{
  "intermediate_size": 2048,
  "norm_place": "pre",
  "init": "normal",
  "init_std_up": 0.0206,
  "decay_shape": "linear",
  "max_seq_len": 1024,
  "max_steps": 5640
}
MLP neurons of a small language model. Each row is named by its layer, matrix (down: output weights) and neuron, and shows model dimensions 192-447. Each number is 500 + 50 x the weight over its row's rms, rounded and kept within 0 to 999. Numbers have three digits each.
After each neuron's rows, "fires before" lists the tokens most often just after its 100 highest values on Wikipedia text that the model never trained on.

L7.down1382:490466506520506502505532569511518467487503557479533430485455506513547503519507533530489497492183513520519534495482546498474486496513498504560477502503527513501531478473459492527504509475492526509518461500483487520548508512487499500564465474482499533482491488454491715494529499512481507495473503507493482495511486494446507488546491565528492509514555513454543503478533505482474457538480540467503497470522505498494482529471508517475465534501499506485489463521503505500492533472482483498524520520512491493488456472518477487470494495507508516518520490496531516547488504492535471515511506493490508427523513491505472490550526511498521513521498497493530492461457525536528525482495531485564499487497501536492507487472522523487479506474477502489522511500527509500505506507492489
fires before: "| ", "==", "The ", "In "

L14.down1269:450550481423484498478481485535485513568462485562450474463538504490692471496434446528497548470473506507517468493526481456502526583540466526491491449475542443426505500446611533466491503548455410473467546548489605523461464487501498482504528502468574550454552558543423520503510434470590599432550467510395364538480499444464399472530419511534447464528491485444556509471529516454518399531433555474479473531460487540492486458535438583539508465477467481512532545456553508543547484491528514511542509444492473560498589548472494522677613467552564529437456567458495441360426501585468502527439553417536491464533552521547461586465459488495419505553519558521639529532505509482437390503542472483445483487596411513565404549506571468452449488460491569455540438514554420510476552395500533
fires before: "in ", "on ", "by ", "as ", "to ", "for "

L14.down214:518563404461535453547489505508426524537538404476560596506549449614527475445514405480539556464524475464523512542490562563494379559465506469589547515449628579476525540531502503552482511522515538433588474478486459487377570559539546517495414481457507519450465531444450494511521534510488497499560483499477498349549450497499478448338523562491595437396423448480539514502441518490520557531437563555500451487506479510554442457515452454503528530519497519456465476463587438481473520570571437543491509562525463446539480636514513503587574467628514433599514591488512498495505519617584554465495489400517401472439611478504528440598458568494498414506442518470479502445538481444489577524487449508575529497620435494479500459501500457477440470494456449504556460454566535511514556497437478
fires before: "6 ", "4", "5", "6", "5 ", "7 "

L14.down712:498474493475487577546478407438467453523452462543395452454531533508501456454432471529409491504458469519512440520485385466546535518505412627446435461525531476515509573461585438532565550498511432560456570388531517537455461553501477484421475554482518521522484550556471501497423429569542507421480528559487405427525512522549511489482472494541436584485484410440659467463401497492577466487569460461521434463470489504510416461528463546582459537471550556507591454492490521432513510520520507562522477562425477512504566486470541498490571528496502504478480441517486516449565484566591527623550498480530613593593539491532467499429515447472469515568503528416595551444535528590407433535513451503471455478529536470505535456579516509478394459459578631524599421537431465469458524427511546
fires before: "to ", "of ", "into ", "km ", ": ", "in "

L7.down565:531491565474544443538502506575521406480543430471472552553503533460447403520509486378432493536501399373472491416465463428476489402428586562531497495444460527410540555488523505522448514637488450536539443479466558533581531559449469507413427518482403458617420566475485438496528488404507519477470565491524482498461361419519458575496519517456544494522502467451579496425425389486490532602555527459523472576517578593433451492456496444510559454550459531525524502474555427542439515556391476537471531483615531582489480455497490502613522429545512418577503414537523491434517542443561563550472520527436520546426585477524436484496453529575598516518503556540528572457526531500484436451455500474563428412521515479514455472492531537534525545470522566553534508504514521436431453617442467
fires before: "\n", "\n\n", "("

L7.down466:456458516501415508512394489501597536504501536513583533525534609511483528585491399450353565516457480409466528535456514497409515514541486495529555511460566607504506631540507470509438420489527604385442493553496618486526537521485492533474525589462468521407516403406482446473509526457540535518561494507548479498563514500453532442546453439544506435484566544511534443498520451418480570495468564410432426551434495480569507445520521645494547520477410459521423545467508429454506395492442534545450515434499428499462416477457462566498498558514535519477481479504407418518539550616577517469506577474457554453427539423516459550568560556525477543476554515377466532416477432376483436505452470562445583587474445509525496501515477498475502430582471558530453535355572481561552493619452514
fires before: "| ", "|", " ", "G "

L7.down1669:513446500568522493492477497543512509500522526504572444531474495502505542490511554515498458495208497543513519545539511543465432481475502465537477520484521534548516494506447534513498502417490502494464481494484458517536503498516542488507516470432495543439512504507525719505542515534507563513503472496453517549547499503472462504474438560613516441504540449503526479475466516510473509444469472437490470478511470496470492470570519509450451487477489448492472484495503450448489575490533541489488529507525459475508410485510479530416484495512476535457474496534488511499501520506496529531511487540483496408494504539494513497536528487491543532514536485502478473466516528561521527491556511536494490477535515492476520469500542525489472513488516514496526485515470534506551495537496467
fires before: "| ", "The ", "==", "In "

L7.down1435:481467505509488487504519507560490499494475506489538483552514505507533529482479487490496472529262437487504477521517494511473483500519555486536498479483475505509474515511452509547494496514545556508489520499509466511523521495498547497498501497498501515488496464503469740488500469480506523509502538500467499528505490525488540516532498549587552522539479456490519468467464545480499489444504484433517473464541473465459487465527526462518497469519491499515508463482459503460491512503518518512505510512529479505523444464482496496452507565522490563493477510506468491458503530511465501492509512509504539454455541520465497491519493468497520520483517500509509500462480503494550512505507494517541522462479524510497525474483531526534543481484473503501499513521481457477539467526475477
fires before: ", ", ". ", "of ", ".", "'", "were "

L7.down1528:450409517495528475528442589557493534474498573554544428479400480508544504525446501539527392438330572526535521480474495518539452548543469525511498467520522492515523541537469557481498492492529393465482516483537480537579513472459516468544479547467521507475439500426528616574550469517547540470523523484487523502500449530492503509549454543606476488516573477499512521461427533464494497450515476425544452508518497571538480507560480516446469465520546476475542511497482537537408504498549539514459544564501397552511375454482440538434476542532572464466502552541487516522518492475508491494500453497462413447514506528449408527588537484493509520453572524490444526482424568488607523474554562504516469405497499466481598438504494541511497524537403520534561533449484480544560455572508557
fires before: "| ", "- "

L7.down134:472560515502523430473518449477511522456487477610541461493508494504523477431489461493563570540529488549502510455524467491454462562478585475564542582435487480449511512529514513490565482538556549501465551473547544499508425428426586511481558574510637458444513478509532528522547505444519452452476441518509439492539454508501572467489540483477505585554509505554556540524472470492569606463472426405514428502471508442576562520552535600568540433471576472333524499511484522452463492499482496511483529446466387495588480599404532486513506542549507486497503493515539456431460493544550489474421471448486476418428463586509558501497390620567536502471497479394528522462403414476502473558479531499475510519431482495560515482452600518478508535542544523414466511587525491385662449537576470
fires before: "| "

L7.down949:465548491576489558507458524529480545451492512480446512497541504487535484448432531484619452559452485420513460602512501525540425527402538516481512490496494454598401488407489546488505461466523541498571538549429597516503532509492376543591473566463496422552439589573479509474563527507499508539491492540476528615530445503460496583504441532436525458415482484472609560442449433433490533559494497465510471492538490512560447430537514496487512471407472578564539535511449485495473466513539486448539486363504543437556417373453494449449413552486509498532510482431416565478535429464476435483424466619549522500670464565455550458514503513539544475461496473455479555422521449476527493512470576443487586490533478476519513473505592542592540504476489482510458470529399489461546524547596478
fires before: "| ", "|", "s", "Votes "

L7.down187:521493471503489590567498531557467649520529547614461383566490521456497479499484437430515385492461505417565576500490423479430449449589570469514397480487493523537595511448564532497522520545428530484472436535388553419566450497503466512483559531505477435511467501560550467507502575438604384453610503491486526557436505473458546500474516522488422593602501507505611491496438453523492497513508516497554508514496494441523529465551512570430514471534549473400531556548447490564473485476558455511469547515459419424517451510542428430561545445499488505495547490544506499517466494544595411438559462572506517476500588497603424454540617605438415432477526522395398540464487509410501446538410496452537491495539523419548492567543611425453542547483460464630424421556496485497443595528525461
fires before: "| ", "\n", "–", "|"

L7.down510:431475492488430486449496519448561455517503417578475470444490531436541549529432469677489492523521540545518569545552476511487490480515515513575566466451462435528494481487485438567570465517495484499441563480561508525488509464566410582575453451558506477467555544524543503577522461613530421585463526456489493508596421426478503542475511520472540426499483503400532511432524519506472505472521439454596561426556514534435511540530569420453509524532435569516457509600525461464506456570542506473606403575440556478430446497536523581515498543470497598551553497438455467495569541492554519391467545431488512508463427473447533507483521536510501530457548592531413511489526409424474550483438583498509532546432493556573559515527485536436424538551536502534414517439553595458512510568520418
fires before: "\n\n", "\n", "and "

L14.down1345:456541399573455532535568486409528577518534466570456497517484451505572510464492457530499515475455463465568534455539487470502552499553581510432472459481500519447502429477542512470512549573481509535446451430584469445515414453476531459584566522522492512519556550404452475489560458506567522511473466515536580461350510483495548538541491431448519474421489563559581524493542491564576423426495470526488548435511541531552532531540433444456550537516537529448526519513511537603466518536411412551606527509482542449552557469495534463547535532440499365442411493423464493481541406529481436493524500463467553504520489411587461603542458455445454467483547514501506521481382476519550474447454425511537541469501503495568560479473515461536497454520637446472512505541566471515544504484481437
fires before: ", ", "s", "'"

L7.down1695:443480509511407446562443530525509528520521564445537582522468566574492501552448598502465468481587571485547463514509459484554430506508479453518451467507526461469451469554492496488525444510451483482438460456478514453399480464477479439468572519441520453504513505523506564432552412572430605425487527614607602544500550481479476396496457487542544435465572460397433498523486479556493544526396531615431575525472449433454404435569494512423482470437449291567501520487485549412458623430606484465490549567510497432561493520550552523567513498461472427445546550511526434510496547494495481565520581417527572517608487539446535589485490478397581499473471518530450525550442546555511474515470522469445450504481556501457454465547544488500561473547427628564468512447552389476411479493468385
fires before: "| ", "as ", "is ", "(", "MLB "

L7.down1551:420424519510558534516519504516458563546448501414445479503500588460448495434581536515477419484488455470513488411516482530438525493458493499426466528511597527485453478496461524497459423529443523437478513608533519466526608510475519487537457535559423446429407447553569472436555550512467449487568509503427488572479515499500448485512517489543567512476520520563513441494461542495490462560507441528455550619404528562466485484574598473556470492557496392535456483486432512533397558487484495530504641547555494507530601545482451490617505458527473539499486474524551529578429525464480582434463546515348537549493433617485495548485473484574496528502399503594503472486419509547567548479468535481536495513458462507440478471503574442589507427453466465481532507567567491422468457408452565
fires before: "\n", "|", "| ", "\n\n"

L7.down171:426613619399528456547528607462398521546466588361460428556472408434501442510508562403547515520476478492461542498432471539487560474463436494552388401548491514498428506473569553491519509474403547490554548465472476491460495556482469459462521535517479410560495513455470596484563503565458455434509494453408440518518598453418514533380495488582406454485497494538540480505467489500357466507520468533475596544542476484529487465539570396490473483494561488435477444439439532564470600524488500390521518486481484548429484539487442448475454540503480349527515560487610499581470538502636599496460506484516474345582426426485436577497493491388530469547450550524447475501486473530475459592456486571553542495482500447528461446487540518483545531497500460505567504524516404492483622513555560
fires before: "| ", "|", "("

L14.down150:470450513470541487550563537485506479436477415418450406544553575401552455465461524463512531523478454461531483571541530428605510532503465545481450449476509481458518443469487477518549515509494515488473513532464520461460473509414493444601508501566382478585585572489571488497532455513483494502548465579535485464458530492478590437473564498546502536463378525535547465518443518517510479560485538455570476467531574429489540511513441470451449562574567456543484471451425535585500524543548505489538487497442439465496552440543537424153546439488438414533568579597474470445482495540530451543563538490501637501522472435546440469490456419501435516540399496533524528437643558515495523498520574439506540476507572533468492501609412552561500437516498557557551542526477435530391510473511546
fires before: ". ", ".", ", "

L7.down215:437459524479542521523521540466495499454471547467395501607469578435519487427504493407501444415484499437487501451585422494457515489451531506421478483522512495534502419477487486410560536509467534477460471520612488305468494508471502443563618454482490483482465460419600549408495470446526451528483478447456550516473487518495480511530573501470467536529562503572522511537578549453466553502404552488483514435568503543519521560471450462470608483523524533488465546504412471550430494496437540433553542489553425515607453562437445476541540395407454462627362478492499401508481504509462483545566473534555482450554458452473479445489552490503519448534471653527482547590533443473487537505470541421560381433461460457486458564576494532464446540425586557562452493571551499457566536569469492
fires before: "| ", "\n", "- "

L14.down257:468511486435470481562474540447509513471555473513545453464472462421502489536421533483525464457548495525521531494506393508543472470489498562441504445489558566510523481468572519477557565540575502477498514498469549511504392526515563458443483541450562527473541531519426373487570523527572466581506532500495528469527498533468494416429504564428504472480517512430565547453488494503537465415524475524440485481535484486406502443516510489430513480549525471461526446508465461548512520451552546513551535489421517512494519514476489553587509443623532470484517455569454397474406544525506445466526497464437505550498436425490462463516573466443446470473509519431557534514553520599517503511541549501456435520549552453545510525468498524494536445429476514425538485461508479502479496422533433
fires before: "8 ", "8", "9", "9 "

L7.down2012:499578491481530445526530510456501525432501560487447423493576474522419529520499502414505438473590551529439467294491467496522479444445480546453462404483466558407622487541518518518440507492524404490489460525547501534475510477558451463507606472492477389545463576577537613520527518494478399527479476512520434431421402489514480554523391423481521480515449547555556415569449544556468415506421531497478492516460498465522539497506476538528493489536557483508496551508520533578522523458462543513458448648516500547446557509575510543638533485533467436536539544604445506589494480450445482460494487521492518496556530410545405517479467415447454472495531447477494518548491441508495578448466486458548451529533554445539506533532478607480498511508509561621508553463603509575449565507419548
fires before: ", ", ". ", "\n", "; ", "."

L7.down1147:507506367496500588483392491544433485509448414527525476530561568546468499487459500496326477500518552508515584490562486557497464505518528466431539470504484537417609407519468461441448402515478497516501483519572509509523413456463430553439504482517509506452429505485498479626485411499430537535497469458428482506486470517492468455530470522533422412601590575407486490577487523492465500601507496589450551558438497465518550463534474471574512519544475476496549521548477464521558537532468543536485466516500557521579510513546590588487523448497559573468512474556477490469461561435485458468577456520437513469522517563632507523499534591415520483467484546498456403489543407528557564534430420494488561481389501509522498543460483504528480454537503470574574460533527488516573486530456438
fires before: ", ", ". ", "\n", "4"

L7.down1937:521472491502508475482500469511535453504511509473563506511488517501495546515492511538484466524402503500501523505546505502493461529519509478533491498518526532507492523500518507527493476498496545459454483511487470508543503514529574485534504448507497557474505516526518730493491483502494511485504465492488503509503519453489488515456450511559492464512503499511555459477480464456477522469499476474507507486474464465461479501511482525473501520465497495498494478528504476489458524509506505547512526494505494502495465482471482488435533512492533534516471470490489532477476498520459524535498488488478509447486470488501505474455468492504499504519521513501474483502516557528496522546539556546493500465481496484503501507483510495505512516522480526491505508485455504522516498509444488
fires before: ", ", ". ", "."

L7.down1754:440384549463409449510374487476433463457512476525466450438458565505482455443451517457409565549509443450490551510535531414557425507491625576554586422483515504542422631571549476617462454552502499490490438463495522489496516490523480562502464487585530474559548469419464522533514442398517518491489504455505445527479473526536501405526504574443528522465550454538495482492583429487528486549536498566521473523428449497507475463438558507518463523504337494515419538537505485576430583437457562534528443527484424516452462605570374516560549506449472504471550498522471528499626588538518552546460566454550474502487411453575492453477568530499508443551540563480441539481515542453542419455544520546577373516458501415527553504466420453479514599542529422484435579430461438440447533590455474
fires before: "\n", "\n\n", ", ", "- ", "as "

L7.down742:457473520551563385509514503519563495453494510460526465504503473471466546480518490456468447566473479530479461478500420504455491495543454462427438631446578511522543452556437600566480509513524609445471592458542462394440451619481417494539565482485505451521392447418520519519555479465542485594480539529507484530471494530541441524536519510423491497503497433535543475521568558514497584459506448412579465501477449412485556452436480539502548482441500570538440607466470506556498538477597559517476447480509435533550457418506552486534509462522486483514481452518471410518442497436516542486521496520474521454593516483494553486494550447523529492553639528442566572545501446518492488508419558503574508527487528508449519588570578505452471575490540499437493516578518482410603456556454464
fires before: "| ", "(", ") ", "."

L7.down1007:561532443514521566557520469492539446495497578578488555582515457472480512521532450527441438548520536571447502453580485548431488588509524477598575569416494555506562516478478481532480488524571660473474463488528444515476472554427654520435477544470511468453524453475503495435510503427482467506500449525454541528527490445484502552497447413567496510531541616542634426574456511468600552449523434450472526504458433465497595508504526512530502450528611540459534513521545511498435534502509541539471482522598408621492460526493479507463491517529526553479472473523511498456422526494517481483454501430544468483463478493482553527480518549542506526475497524459501520540523425443446392498487465497526447478374596417443449478424604460496442477491416439529591418445480538386573480545491441
fires before: "| "

L14.down1960:503570461495511477496504503497551417483514381497485560459548572567497517489597461409515547481518483504519497433545468468386537511462548521520382543441492422462424428559469498510487483582431492543579535420538478532529557573496460513504537442439515499520516524477502553482415409508531440563474501490566465503428458509462462581526475549510601466500467470472426531500466514478502510505531504605536531529530576543501553509398523497569473584481462460518468498437505476429487559449471487468411547506501511511579499440482452504513608534436400401589482544425553530544504546421498482550503527411463516557533588453528607497483600546577466487437423485501434517478445565537518435487475426465559512556439499465453458541456512409547461408503565497512430479554493520505477543482516561
fires before: ", ", ". ", "."

L7.down939:536466539480523438478436469502405506385414468547426395469519530417507459457509492534444472484485524453512416539494471540496510496519573571567484467438528457425490554461493400418492489530476459544532518536583451583594511482488552545484474477495565464484519432452468552470491572442430480435441545492475497466452442487452528542595514526589503456484551536485492451545481507485527514568490489519585540518538576549438555542506574539582623523537461453559412542497521510519502503529430499453489529637503523500483489526453483559506525501504422492519459407516505473456531587488503541442502521516479345487597424581476575520500490523595572447483459517487475607447460449486506591467415551511542560585394493563576548478447488463368598462506468512438550495589516569460542566568455548
fires before: "\n", "\n\n", "'"

L14.down1718:517481493491531522546422515440518570459452639545450591586607579528423539560494560493471486429552580452523487522533511499512563554545478532505432497424560534565490470386479452537474458510523470546519468530551458436431442476442469508504616531490557520519544494476392522550427552506469554534493539552466420509425489523541464509506584482605462518608609531514493454542520469591546494453418594442475481475436532574489505546568481539481434509501533440468554507470408489448573570623465526494434449509536493484608552515573594598644478460555496526493404411409497556480499467537529569519485526459399574534607436459538557495456542487448514503562486478637505452552536502473476558594509493537455498571511492514412432436568503484437519480535465523546494416517452526503552569500485429
fires before: "and ", "in ", "(", "to ", "by ", "| "

L7.down507:603496495441494448576446476459607474465586542546440476573510474538438612424537466547563447510505558454545592495626501495521515479454577503530435602553424496514520483458535568578507519474461451502441394569492469481544490447560453542542463504450479515503476477450565537523555525416566484499567536389520518485523539541477542517530567529457504468496495478539516567486394422536448526460463498484490580510464507553573507411570471481464418514455429539472478510466577467459566452423539427475509551501578478428528488480526481493478444593397474479445493457450406515519509454448548439556512471467454513541584438456523508525533389467487569568515487497462422500510471515525522462527486533508509503519498463524542505572420538446502482549590460459505466518479432477520435592507511512
fires before: "\n\n", ", ", "\n"

L7.down1939:592524493514483452433468519531515514502471518511584566562444470457369498469516509391504523570497431474471479433429464556466435486560610487483527477569440426496520418500479539499506513622540492457503537542492521426560510541455433540527537484595499529539415571478521456529567495412412545521491527458504469522518572481500482491446485542515582543545501389506462481484580410572487483566477536493473501491561516494453453387535476416539475553510416493429424449503462523516497522466566473492488468482582451540526546596529439473589559458566421396452498500532565528525465538520513556465430624493444482488527569487533512510525521452522553449490498489501448538558508621527580502503478473474443491511431547412480522484519423482446539486468523548481563503537514501590496437526455512
fires before: ", ", ". ", ".", "\n\n"

L7.down573:477513476519478564466431436608419485550541505553457540470483510456525514503504421448532520465478489478482563481474593589448478522446567463511577558511479483527543514532481518451495475525490544501444497445538503443521601503435567486450524502523609459449518385468573487537457539447589496471443428437508502557568446509448438541481439457509555410549545534528528532514567394452532524539482515403520448430557475470472517507376495486497531507471502536488538533567515548526441560480505575524418422487575462596453479529461530513505598546575438493503529558441520479547474569503398602469432441461534438504462502593406582557539578555506572513447506555513505502523454445487529460545505489546453510551423427540502539515478481485496578504644480556499488529493473506471670494643492435
fires before: "| ", "00 ", "- ", "Q"

L7.down912:483515506495493593526548554409542524505480495515532473478475467450449508492538461518473451456445469512507464463527517432545450561538520491563524501490457514477534514472552582523590524503564480492504472436492509482542441482480534521610491409471602460462507501403540338553523468400488407509489496423485403445525518420464540563476510449533415628551512518629606497447539496415470487491454519465487462483514518563521584509497505558526419439496566604321460402530460497552500464454561465549625575521472407449459478450484531523496428575463485460511578562461518502529501498577517484482517527483458630466388481523519395528532509613509563461585495525499467485552481536402553418537494432411512444503556549469540419371478529503456468476435465439480463546469478571461490448558551501
fires before: "\n", "1", "0", ".", "|", "5"

L14.down1469:525534366483541520518574505466549519479466481547456498550455478494438443407361431453502500520516463453498527506506487449537486542454482534483503508478542501441515459443531535497489576469478364493501489511517482441493445542464501485561600467497486514461519506502484462487581544545504524479524513481476562507472446548478488573519515385562466564461538527557457600469527482542523457494504406562544481464484503528502468563552494473408498643523592468431565494434467467514565560540489472614527464604439500473545640490446530542577505568538507458470486518460480411403489440585575356499578520494571551513546525474635455417521442454451504513506590486486482517449454512542478450550510452524504428409554488519475434373524535555488505494546489574513569443555504531527516481446496479
fires before: ", "

L7.down1247:576545620449487513513478464602454601490578551573436429518548478552510517476442507519557424474529544528613489501476397484467435435435563462588448485516432432507549532406536518390555523543504503439469529539447529476503468469555534509506529559488442481516440523544503471541522480400566438474580497506547574569445493489518494508422526482415475508532509445505536464485438512484515538536564475538534535550501459525481535490517494506447410577597517450516577588508502491535446354491573351480394563492461428459578501464506478438546586479469537464515437499602512482526429540497490413507581447592494414485480504523578454440483587491449434506418497540493352559475451547495469538485456460432448537430454614467576490532419543461485532596500425539563409449480551418487521518560558466
fires before: "| ", "|", "— ", "0 "

L7.down514:473480505496465586569495549496471547558512477463507510489549472461454570590593430523478384515491538528510504413521469478397515605560423466492537446468515459488561561504511428499482526605424661390453497528520493486507497485489507425501428515573542473474424391437539436527592527450591546508522415406495504494519546518543509506531504536523409522488512533583577404448463469460476524510470495397448516495556452544507559475484475503568483524517484633608484512504509507504377562528466525455470605606529447542482425517493494499539393487529516539410443457542500458516518486486487555452495557521384481466474484495476463568477580436566511502541482461440524487517485416419511478499425507463496507529472543446531565489538667443481480528545402442495566512403454566419538520508502499
fires before: "\n", "|", "–"

L14.down1821:593496441478472460561541518508555506462480436377454502565502527397534498444528456495498499407494411562507486534502533453549576591497532514368450434523496500440467488475600542482596479535574484388466527475475445483542451600533519509520597565535505521529443580477543549514505534515577464522527489604515482387449502430520570476495572445553515525489398564556499537516464496444620509496463538452505495503547604501448536516467447490440530533507540502407536446507423516584489435547519526526506563510476520623459577448521498447373499534489457445500516503526418472478550544555498478424563406495514535481482463471517473519564493461415541560529492519577497579546527534503559431452466536452463542472510523533565517492565543438457624472487578571471549502530493482510461502528608535
fires before: "s ", ", ", ". ", ".", "'"

L7.down1252:495485500509490498505515482513489493502491502466536463484503486506537503525521453510518489507301507506484517519519536550511448475501501502534492499505501492539476529501502493518492538484507498507513475495519522526533523512490545488525494462507523524487508529513498737456536478519511517506488489504477523505545478521466508504512503512544497506508523514485530521486484503527535466495465485428540472493501488506485497503536485501485485508475526505491527470544544471464493536513498505518489521503511479491504453472514533517374496497495514519487508480509479545501493524494474526510483472516476524473469504508491497522497531491493549501482542498460481496471495518543527497506502516527523508513499497502516501509473521516503497525503503522504534506498468495467525453520497478
fires before: "| ", "- "

L7.down1750:596514510563508455568554527512511540492451551512488509597462450545463539496435569533411472443499481456500486576561536477440453507548470422495472503495599437522595488547517520410477500441484547470473470537475491551490562529513466492557508501511458496483487424486470418541560441528536550520488485482453559506508467477446484519495551571500499509466646485456515526454434493483492502515524505534479481477546512510505503460505518392500456550494452515476562503433533476579383547505494445480472380372534508436494512524594457570491504494552498482474422559529589493489460460491410461436542584497469407475489511539521519512465629522599512558405511488551468578488468477535473559479497519385484520521550568493442478546392589487443539516592495581557525455463416510437506525528527445
fires before: "\n\n", "|", "| ", "1 ", "born "

L14.down3:461521440519525479498562505481469421466467478532529490461491478516496522358508441467470557534514474484449533493518477476516447450502483551527540568507488431492504481541475514519493517502514462494523432508463522508559491546513445413511453343538541497465449542524518372517573473453504483491589500418517458482568520523525520492464535463475530485478505515541482530556522488484462524477514386459544486492412474484538511491476526522549530535489565557489515526503515496574525516465574539556455452525527530593464477556518482514600486557498510499565578519519565465481445480505476510416503477536550402520497596519462557485510488528440533459517492551540480518481466506559528456481535495401511570509473539478492527554441534540559582445527468540484495516536502514478528506528506558
fires before: "6 ", "5 ", "2 ", "4 ", "3 ", "1 "

L7.down1373:460525393473490572526451524590421468496533547553500372560545536527497516490455522504474422608456498530552465546515413561422486515537466445574524489452543577512540482500604546489557486545572514501429512484485462447585509463452552491500546563545490509462418592451526446551417397428503504434529494581578625485551491497541409422535517449538520515537630544514627449519525481518529564507511529548534443535490479500495472430496561420481488442481465533521570493548455435501461476573503495563503540501530504597513402561517519479567442436509564507504428464470423438526505470502452390506462470526467595469484510603537501442545507434455501516505520534494478453598556482505596464556503557403556443457526517452444395495536504614498489575446479503547499447533457515555508567563541465
fires before: "| ", " ", "(", "Majority "

L14.down904:446486421508524571487499537516481498489432500567529583571469443575457445478575411472546457464480489521538472524500528533518506514457438561518501590405576566500546496433601428466483576435547544552458591509541581562514444549558412497567538581451450548540524493485501515524553509477525454475480581516525492471477515467532521504517559478446550490503527462558497442496462517480530470485454394445456479509497517499516503548544538469448536591445477455536466542471547432507519528555477381493489509460546484544446549485382575459297533489543508503480518487521453563487489537500569444483526468461495523412509485522509456607572424461417477529551442527539482562431575509557485465531510503525433531478466460499545476470580472518479513561557577579517583415531480466447495465516462544
fires before: ", ", "\" ", "]", "\"", "November "

L7.down1687:409491416400526543447458453514484541503531477538588575463509500563578512452594543530451510453506543491411501498447574515558478509573486548513508411521535538557476437504533500495477445547488497510450487614454466399535547486490409505431467475556535529553542470544394471434520535520407548495503519513429417543492419447547461430466550546446554407589493403508440456500536432492532463491437563431437532504577492521513493484492473468499503633472407468542442539485588461520454589475424519531434511458484463497559598414522589511539629438564511542517414560431493540533491514472526523524504475417447468536571546521475520530461581445518462549443417570507519481479607458490402598541547519590510463538426483517408526539522515473446539429434492609520560412439446503492531535455478513
fires before: ". ", ", ", ")", ".", "-", "'"

L7.down350:613466456504519590527550448493455457489616493568507470542578414388433497513442509510524460564497501429561482510442479453409582613459485490453478590454535595404445496570472499532451508476609448553495510502470484529450449513506445495477541395528439520459420586422581580533491479632548573519553557510534480567485501467520529449485564435545449485478464554504546505466485643555622480445432469537434552521465481427508472512619539476503555442587508468471501482564498492559578470566529573392531469446547499493456539564485549561522449515466498529508528472449470525509470484450495434343514415546436553492526507481496488529473455480456474498483519503582521399495516458628501530487508486459462455533500568515428513521520509550499446488456497452505460439516515541527491452498538563
fires before: ".", "("

L7.down1987:412502582491494493425444531430536536493465513463525478470505551612590511579462468485471515511495487492510579462564507507453566546620461428541445477491560505506489525442537419526556547466520432474504537529422480544525470437471552554442488559603507457511478491364455523515570399466491563485424500512567479476513428462522518515529453526593467575480460576518447482491503494531519579535477596423491572504534639489548579518497546452628499488492498390413453512418470481528395520477551479497435542509454527477523511534542506482520515484548508511438529489539528474509487457487591442560493442504508507534496462474484495531507435520486423511513518513454445517557511528406515466642437547545542459512378470508505524493574517514528466450619486536513432487479567484545522495458420442
fires before: ", ", ". ", ".", "-"

L7.down1566:465475545446531459475465511534523484503430549471523516478578489513493495498469528466428511451516446588464489690426641524505398507484442512545451494516605472457501473509465590435472461432484489518561492465479498536497567529469588548487500583488484503467541547549514533356414455580526575484502527463412569554524412579520480565393508565521572462602485456450490482498582523550533477329483497459458504476457551513456499378545431542478432573568485439491431529567552499384474496452518447488513397445569427506530436510488509510609546419481497488532492539536526522497519504507359543522611554485502517497500452574549534521457552514510462546451546545460472558621515506542426577475520561444521390480557528519390436480500472579534435482403552544498517486375520456483534545438486517
fires before: "| ", "|", ". ", ": ", "(", "\n"

L7.down1675:497446477463458539531534579433476478415506499488500486517459457431497558456567456564481532437492519532483522527497505457542507561499573401564530521526484541442594495525529574495533501484554449450468510482545549538589433469501537509577480477481640468490532506453510331585487501442498483586521491364447414437540521440550518519428546518403460564513534500551574607533491487447436500469448470521534525360513494539493525534449468510537499458487521627433465419536449481541441467429536419502556582550540439461481445418479492598507460529426458454560535527459436452524496525569418437499518541505470497386429462587461458479538489567534492503582502554444480508572453478429510477442539528429498443557541529493504510385432532526489523518418423518447483564434525550439472470505567550
fires before: "\n", "1", "–", "2", "0", "6"